MLP neurons of a small language model. Each row is named by its layer, matrix (up: input weights) and neuron, and shows model dimensions 64-191. Each number is 128 + 24 x the weight over its row's rms, rounded and kept within 0 to 255. Numbers have three digits each.
Before each neuron's rows, "fires on" lists the tokens most often at its 100 highest values on Wikipedia text that the model never trained on. A number after a token or word is its count.

fires on: "ur" 17, "ou" 12, " (" 10, " Ab" 7, " A" 7, " are" 6
L10.up240:100100118138128084104151101152153116144115052169102111126123159127118145142157122135148161133089086135128118114106132136111108137122068149173135124164147116106096100130130147090109109101103103129137117160124160122139149135131119119160168155134095120097099134110132111115132149117109159173103137154128126163139134114130077097130166092141148108098111152124128099140140110132170132134126

fires on: " con" 13, " d" 11, "el" 10, " rece" 7, "ri" 7, "ad" 6
L15.up255:164139116121125120162115153112134176099147147131100118178108121093134102106175131121087156179140120125162112133114103167138106118125095075106100147125093143142126119127166153129131137117139153206134099107131095131144093155151152124122150112161114178153133090092123117131147115098155125137099114135131081078057138151138155097118136141147194142144089143119109119101145121095126123132131

fires on: "er" 14, "ary" 11, "ar" 10, "d" 9, "r" 9, "any" 8
L5.up270:177116126107129107147168106115093090126125148129121146119063076131146109161160138143132167132139140168169128126121126133125117139143166131103104120179134162127108147073105118121091155108093121125103153137129159101149098166156119097093149108145106085111157072158090120107144131142154122119135149152122109162122121124149117101134140137123112124102162134075147126154155146123119106168146

fires on: "." 32, "est" 14, "p" 7, " E" 5
L4.up667:132149111136129083150139137093121124111132102115150120135144149107120133157133143136145145122120101110143124168130184107112150107112159118141150112089135077126132138097187122063110125130123165135135141091097126143111147123152129138145130128155183162160085137149115168150130123147098141113152113128101149140138084174137119112157153155140154127115147112105079142117134107119107105155149

fires on: " to" 28, "al" 25, "op" 10, "ed" 9, "ic" 6, "ist" 4
L5.up521:182107110125108171184117114107117080132127166132087121111098147137099146132156154113151090168112129113129136097110144137135155147091150136139115093103208128145126144101121119083108177119146084142149088131122116111108126131141126118103123136141172150144165146138179121146119120125154115119128143149119150123167081106133097152134134110135125112101127120115161081103157102126129109158139

fires on: "er" 21, " that" 13, " bec" 11, "ing" 7, " inst" 5, "ate" 5
L4.up420:120065128114122151124099133147165133154122125105125090101166109127151111126134104132146101156119082118103125113139116124108150122149149141156101152115141113080130132160137098124173151141124131110151134134116139150101190119142128126127124141101076094144178103129118127109095127111148148128084123132137144157153109111122126098128093137141145164113120096136122111103137123125120147130182

fires on: "l" 23, "ne" 9, "'" 8, "m" 5, "se" 5, "y" 5
L4.up16:172139150144098125133128108115106097106110108157103079122085117097132123123139107106132117098083101166112129136125116116156108140149106126113120133142144100117110139161136125070102112141141124167138124108099147135093100130123102078173109165134120178121131145101117126191076137163127157120111158135168136132119130128126127100149108124128130138078146158145106145154143121122153115155138

fires on: "th" 31, "a" 14, "h" 12, "p" 6, "gr" 5
L11.up5:139113102133118133150119151106111122143107153158116112112078159124114123125169162120115128134151141117138149132126114118126095113116154180109133174115175126138122125168129120122095143136126119156150134095118156118117110134099120108131134175125136179136134162119148139166158097122139133123128114141107117108143102163158094113135125116131103161137110079151112134107140145151148130145180

fires on: "im" 21, "ome" 10, "ate" 7, "uring" 7, "iber" 6, " M" 5
L6.up94:160128146129150108155119151125189113133145117112122106117097152090120112137148096161125130103093120123150097112102130129122153133113075115140136119149136154108112112079138126075093141141118103158121126109164149142141142133122128100102110120109168150173083145138116154134129118096145148170129151130140120113140154130121110109139123152125150146124176140178111103149165100099138131191148

fires on: " " 86, " A" 5, " F" 4
L4.up741:115114158082155092093125109127160154132095118164132115137130131067144113165152150133129152103071146149142122087105107157133099134109118120126124092142131134101112175132119141085098130130140081173103115165111145112131117158137157110137115151148105144129127127092114126099132127168136164175096132143103149131144123114114120092105125136104112101098112112136107106152115134126111168153131

fires on: "20" 30, "n" 11, "c" 10, "l" 8, "ne" 6
L8.up611:113134083120121097097122146133142128126099121135103094144102086141103145131144083131135163085087069107148117134113100141133118119153113144123116148166152136119116158170110167118115122115136116154127135129109161096145091132124151100104112167138097153106141136129093161134129111148167160172129134152098131136151112131147166093149138159123161137123129100171105134164158118114127155161161

fires on: " p" 55, "el" 7, "ad" 6, "g" 4
L11.up60:169121123119139140180138138137131142117102108079097100116120153111146135106136156172122138134141153118141084173112109091112146122126072109078117126124105124161133120162144102112087123147126076187145141137118133128120083112163154118109144119135127135149140130134104155136147148106164153133142121148086133113137133109116108113153121174126180121121102121125090069092143109129138164169169

fires on: "ter" 17, "m" 7, "d" 7, "v" 7, "ch" 6, "ic" 6
L8.up337:150116068152126128176138121079148143143106100145123134116161157137133099131140123144140131127115101177129144146133140113108119115146080168094111151097131146099109154150132106137119118145122121129149149099110132107142164134177149118107156133115137150104122101131080129132104094146181145157147134137151069125102165158171132089114125184140120100135099101143103122127184097089148161096154

fires on: " a" 49, "0" 21, "-" 11, "g" 4
L5.up552:175131135124114146157165112121088122081121120169100179112175174110132143095150125105145141144149132151145114138098077141112151161126147110115120113115158143128127096111113114081144171109113122142116126139178132132135157124111152106147142142081093137133126089107163110144081112166122125102120128144136118161148134128117123089083157104163154155108082151126150107096121112124118146126136

fires on: " W" 67, "W" 11, "w" 7, " Mart" 4, " w" 4
L14.up676:127117119158132096114098124170116118110133150143143110109068160080115113120103095145110159150067111100115089109131149151124129103154065160118090151126130114121151127134116150156151173112148103131136138090139153104165133128139135113124125143132126101102141127117144105103147133127165137166186164160151150127144115122168106151176126160135126081155158106141097084140118139119117133112136

fires on: "\n" 44, "==" 10, " (" 9, " ==" 6, "am" 5, "al" 4
L9.up455:086168106116164104146116141105109119168144145129142124130114097113133128140120153150153147120109142156171155134138111159111128121119116169090086104083156107069101149097137109115133150122094132094100091140133103108081127155158118073131123141151089172155118126129137144150164109134136128122156127114134100224122111160152128085182119140136179157112135127135161096125117132123154127116138

fires on: "\"" 37, "'" 21, "y" 9, " |" 8, " /" 5
L4.up294:135099145143092085124161116081156107080143083116124124121066130118126100143162157110154158120056131149162133110105089149159107144144083130119145131144101131096096104138093139128091110129115104133106131177108148127116095135136112100115124106136130141104167127137129137138144135172120136103168159140123135105147123147108116087171135080127130130119104131133158109180134106114147136130162

fires on: " a" 30, "ing" 17, " an" 10, "-" 8, " of" 7
L6.up83:130128152117114124159151097118100100154126145103125107159114117096141109137126147121144127129096116164131154105124097130115119152117170103145113100134155138104107124120116081090132159098091104103135147149112142147153177128133106136179119119127112169161113072092113107138138101151148132145135148107159147135174140103120117115122149094177121154100133105135167072104111074115135160173154

fires on: " p" 15, " the" 12, " m" 11, " " 10, " t" 8, " f" 7
L4.up372:152135150096114117145143093141164130110117104172123093120143123117145104144137121125163126118111130104137137144105119114124131148194125114085132123152109142107132153128125118103121151078117141100139113163108146099112126161107182110150148178143136152113110120110136148118125126178121177162111109149118162080154097119119124124119162134118109110123094167096129132156154110104114147099180

fires on: " B" 60, "e" 25, "et" 9
L10.up141:092132146102125129107161140130166083151121138115112157139102118133127169094115088107146177084122138159138087105131126139065108114192137108086137128074124145122119152122148108144111138092100124133096118104099146082122087159130124120189171212133143142087121122152128131113143125098139131167095148133126124099172146148160133118118158108146126156100146127126132147129166126105122159130149

fires on: " W" 36, " N" 8, "W" 6
L13.up605:170149136150123116096146138148123063101117125111114119122092122070143104193135120126145179108144097097129114145141141102128107158154127138101123092138141149091156145123117169132115166137146138126135132116163115102134135155156139140122166128113160117107151099069136122108121147173081148151126139160159134101181115110150131141120118138119150092102127119159117075117140138066135173148150

fires on: "b" 48, "h" 9, "p" 8, "y" 5, " of" 5, "st" 4
L11.up496:138102101147116135105140139116109119160102125167141090112112154094095126136178148097156186162163120112107123133103136128077097155120130119084121156131148149125144165178135132148157100132103132128135136093098145132088122158114153146122160122110124160111104142087114126147112120154110119108126162120093160130133139146128118098171142106133130129117137096145084150132134099117083140114131

fires on: " W" 29, " L" 8, " that" 8, "ic" 8, " A" 6
L11.up683:143170092115128113134156169139165076098153140100138135089121152116109109152126107154119137111136126109153132129142139143138144108134094148112111137126138174093151146086115157095139155084124084136123117083130133107120114168128109134129141163156137134100127132124125150099088160089110117122104133140112159143177072105123144096129152134146163124083122104140139138134149113071119149157130

fires on: " North" 20, "in" 14, " South" 12, " Can" 7, " both" 7, " from" 5
L4.up599:096167145108093106122145107136130133146169091080123137117107116096123106135156144191140151135118133074141162124111165141091171133127143105135130155138121139095157126114123118133073081064115144105122084146119134117128124111139123148089088141108071144182113133118105128108084113142149144142107120138125127121127114150117125102142135132093104179129149124129077103172129130108114152150141

fires on: "\n" 34, "==" 31, " =" 17
L15.up661:119101120112116131117134120140167179147120130097125127097138158120137134088110149114126127141101130167159125140083150113138098158149146137101117144131144075145117122175156123094098112110111163119130088158074113102119124132108159115152104129115116128159162168096094160141138148135132157121112122156147096111129096156124123165125122185163171160159107113150093132099130092130125138135136

fires on: " to" 32, "ical" 16, "al" 7, "ular" 5, "ric" 4
L9.up64:132129113089126150141102112107103099107133148137086085142126121128143114122162157093154132144076126137120145148108140139130100113098147103162153130126176120130139107159128121128120165091168090146146094127145122139137126113120115126152136162140156157158147120115122123149191133100109122148116131177112174117132137143129108116146127110146113121140085141177128095121151084107102193103150

fires on: " ind" 12, "d" 12, " later" 10, " add" 9, "ar" 8
L6.up316:160116126107081118139158119143132118150139154123102132135112104134162139124114138120138135170091079131137127127084123089118158139138113106098136136137114143150110152136125137100113143116120145107114133149163152122184131143150152123124139104128127107129129116093108122093117115142164105176133099133104129181097131125129154106152139136128150094124095107115125094170175093141137123130166

fires on: "\n" 63, " Cl" 7, "ording" 6, "ae" 4
L13.up544:158115103121088082138132134099129160162127137092140180139113126099150133091118146099135161119089152119158098133122123112133120107161099147115168126103103091141093173094113142102110113124152130110118110120109121103103137144110111136170148136133105157165161126084159122111138142135149160161149127108106092158156126107150157119165107170127167150136126101094100166162135125131105141153153

fires on: "t" 41, "l" 15, "om" 10, "ut" 9, "n" 4
L6.up121:166142131139128114157166145097105136172138127107114150118082136117131172131156125127164146127113081109105102139128102126152086127112131139110143096105135106125113123096132180122152160146092136150107170120167132123107139157151152159118094106145172142109166134103150130130104122114132143124137109144141109126136090118127098140137195106121145142150115160151154100147114091117151122129111

fires on: " she" 19, ")" 11, " he" 8, "areer" 7, "ail" 7, "5" 7
L13.up78:149092140124138097143098159116120127095161161089121093133186159116096147155111130106115143106108172157154089207108123134148119115121089129109103116089110111110099132118068096115105151124133105158125128117149133135180120133108095102150115185077157173125154129142120162091099107148150125139119154101123130163146120150140127099131150128101129132116156154095135106171126083115142160165132

fires on: "r" 28, "l" 16, "st" 13, "t" 9, "x" 6, "th" 6
L6.up452:200152139109115113095136182126110095141129141102099159128108138120134163134131130137147105105170157075111133148133081140151092153141111119117111069140173096100131178113138126133135139126109151130136125135134138145123157130151139129162114098106170149113121116160143128148078122123138136129165161140120113173141131163133100115149160092106104122113091116102143094150120088150138141111147

fires on: " B" 39, "e" 26, " S" 11, "ec" 6
L9.up585:090144129116120134145118102131131105145140135165124142129130173101145092118134104138132135083146152166128101119167109133100124111164116130075124122141117153132099183151105087125108142084123094154147110081102143125129135159109131103121118140134130148133123090107174167150141129131101124147105120108141097125186139141133141096134136126145131108108172093111100157120152099116129139109192

fires on: "am" 20, "a" 7, "orm" 7, "ar" 7, "al" 7, "i" 5
L11.up110:115122130139130125122111133076158137126135130128140125144103112144099104174137136134134143113124111172147086161144096098118118100104127154120122143116114095106158154111114140075142140113086116142140144138124150111130061170141104091117173121114108164119114091073134120146155105161128150116099119134075147144155117181171167098165142121129106166136102131179164131122121125078138173101121

fires on: "s" 21, "a" 14, "ing" 9, "er" 8, "e" 6, "fl" 4
L8.up130:178105129131113168102151157158089096109126156133081146127113110099110128150134117115155091155120095144152133099127079112140162107133143165116096109106148108122126125102132116123146147119124138122140107102130204119071144125178133116137141113112117131111114115145132140117121134153147143157093164129143135116168114075124134143096121114136152213144121101125151104081171110134111153157173

fires on: "A" 54, " A" 42
L9.up440:100153134133153106108157098075157113112093107160132113137139129137133166191156123105127127129082116144161107081133097136157117153123128130134112109150155086097107125149110120081100111118118081086146127148143142121135134206119155102130146169142129124122165128091081139124162123135126171105112162138111163167153141108139134109140118077113140124106105119133114132155130116130123118153151

fires on: "ica" 15, "us" 12, "os" 9, "ference" 7, "ition" 6, " Cons" 6
L6.up583:136101112116125122181112163123147118139139166121105119105119167139090100114160118116135138112109116152175117134131130136142146133150140116103114090134116158142134124133150152118124200122139094097137138142160097100090155146080139100101150139127104124116122086125109133133121134139102099102108173149069114150172137150130117117149135145129150131113086136115134157138091089123102085130127

fires on: "P" 22, "w" 18, "p" 13, "W" 12, "m" 7
L14.up126:097132101128109134127109132142136115121133166122131118132121192124128121177127169122155161091104128139132089067143095105120112121127135164138113077121160105100146119114156103124145153125150066125118136109155134112086117132155115156068115131148132148101137129104124154143094134142081122148124153139122132108160156152164141141132177136152162138149133101151125072142136120098147128169110

fires on: "e" 40, " ==" 15, "ing" 5, " of" 5, " ===" 4
L6.up297:101148111161116107098140144118135114147130114148112163138129111106075135109134137109141127150079123114110150102107086133120138136155140120122158117106168159116051130091107121126128105079093069142163158145089147110121126129110133133151132147117104132135097144121134128123143107132182136157095128136081105123181144134125150100158181126161128163142142079148182139152098074112099129127097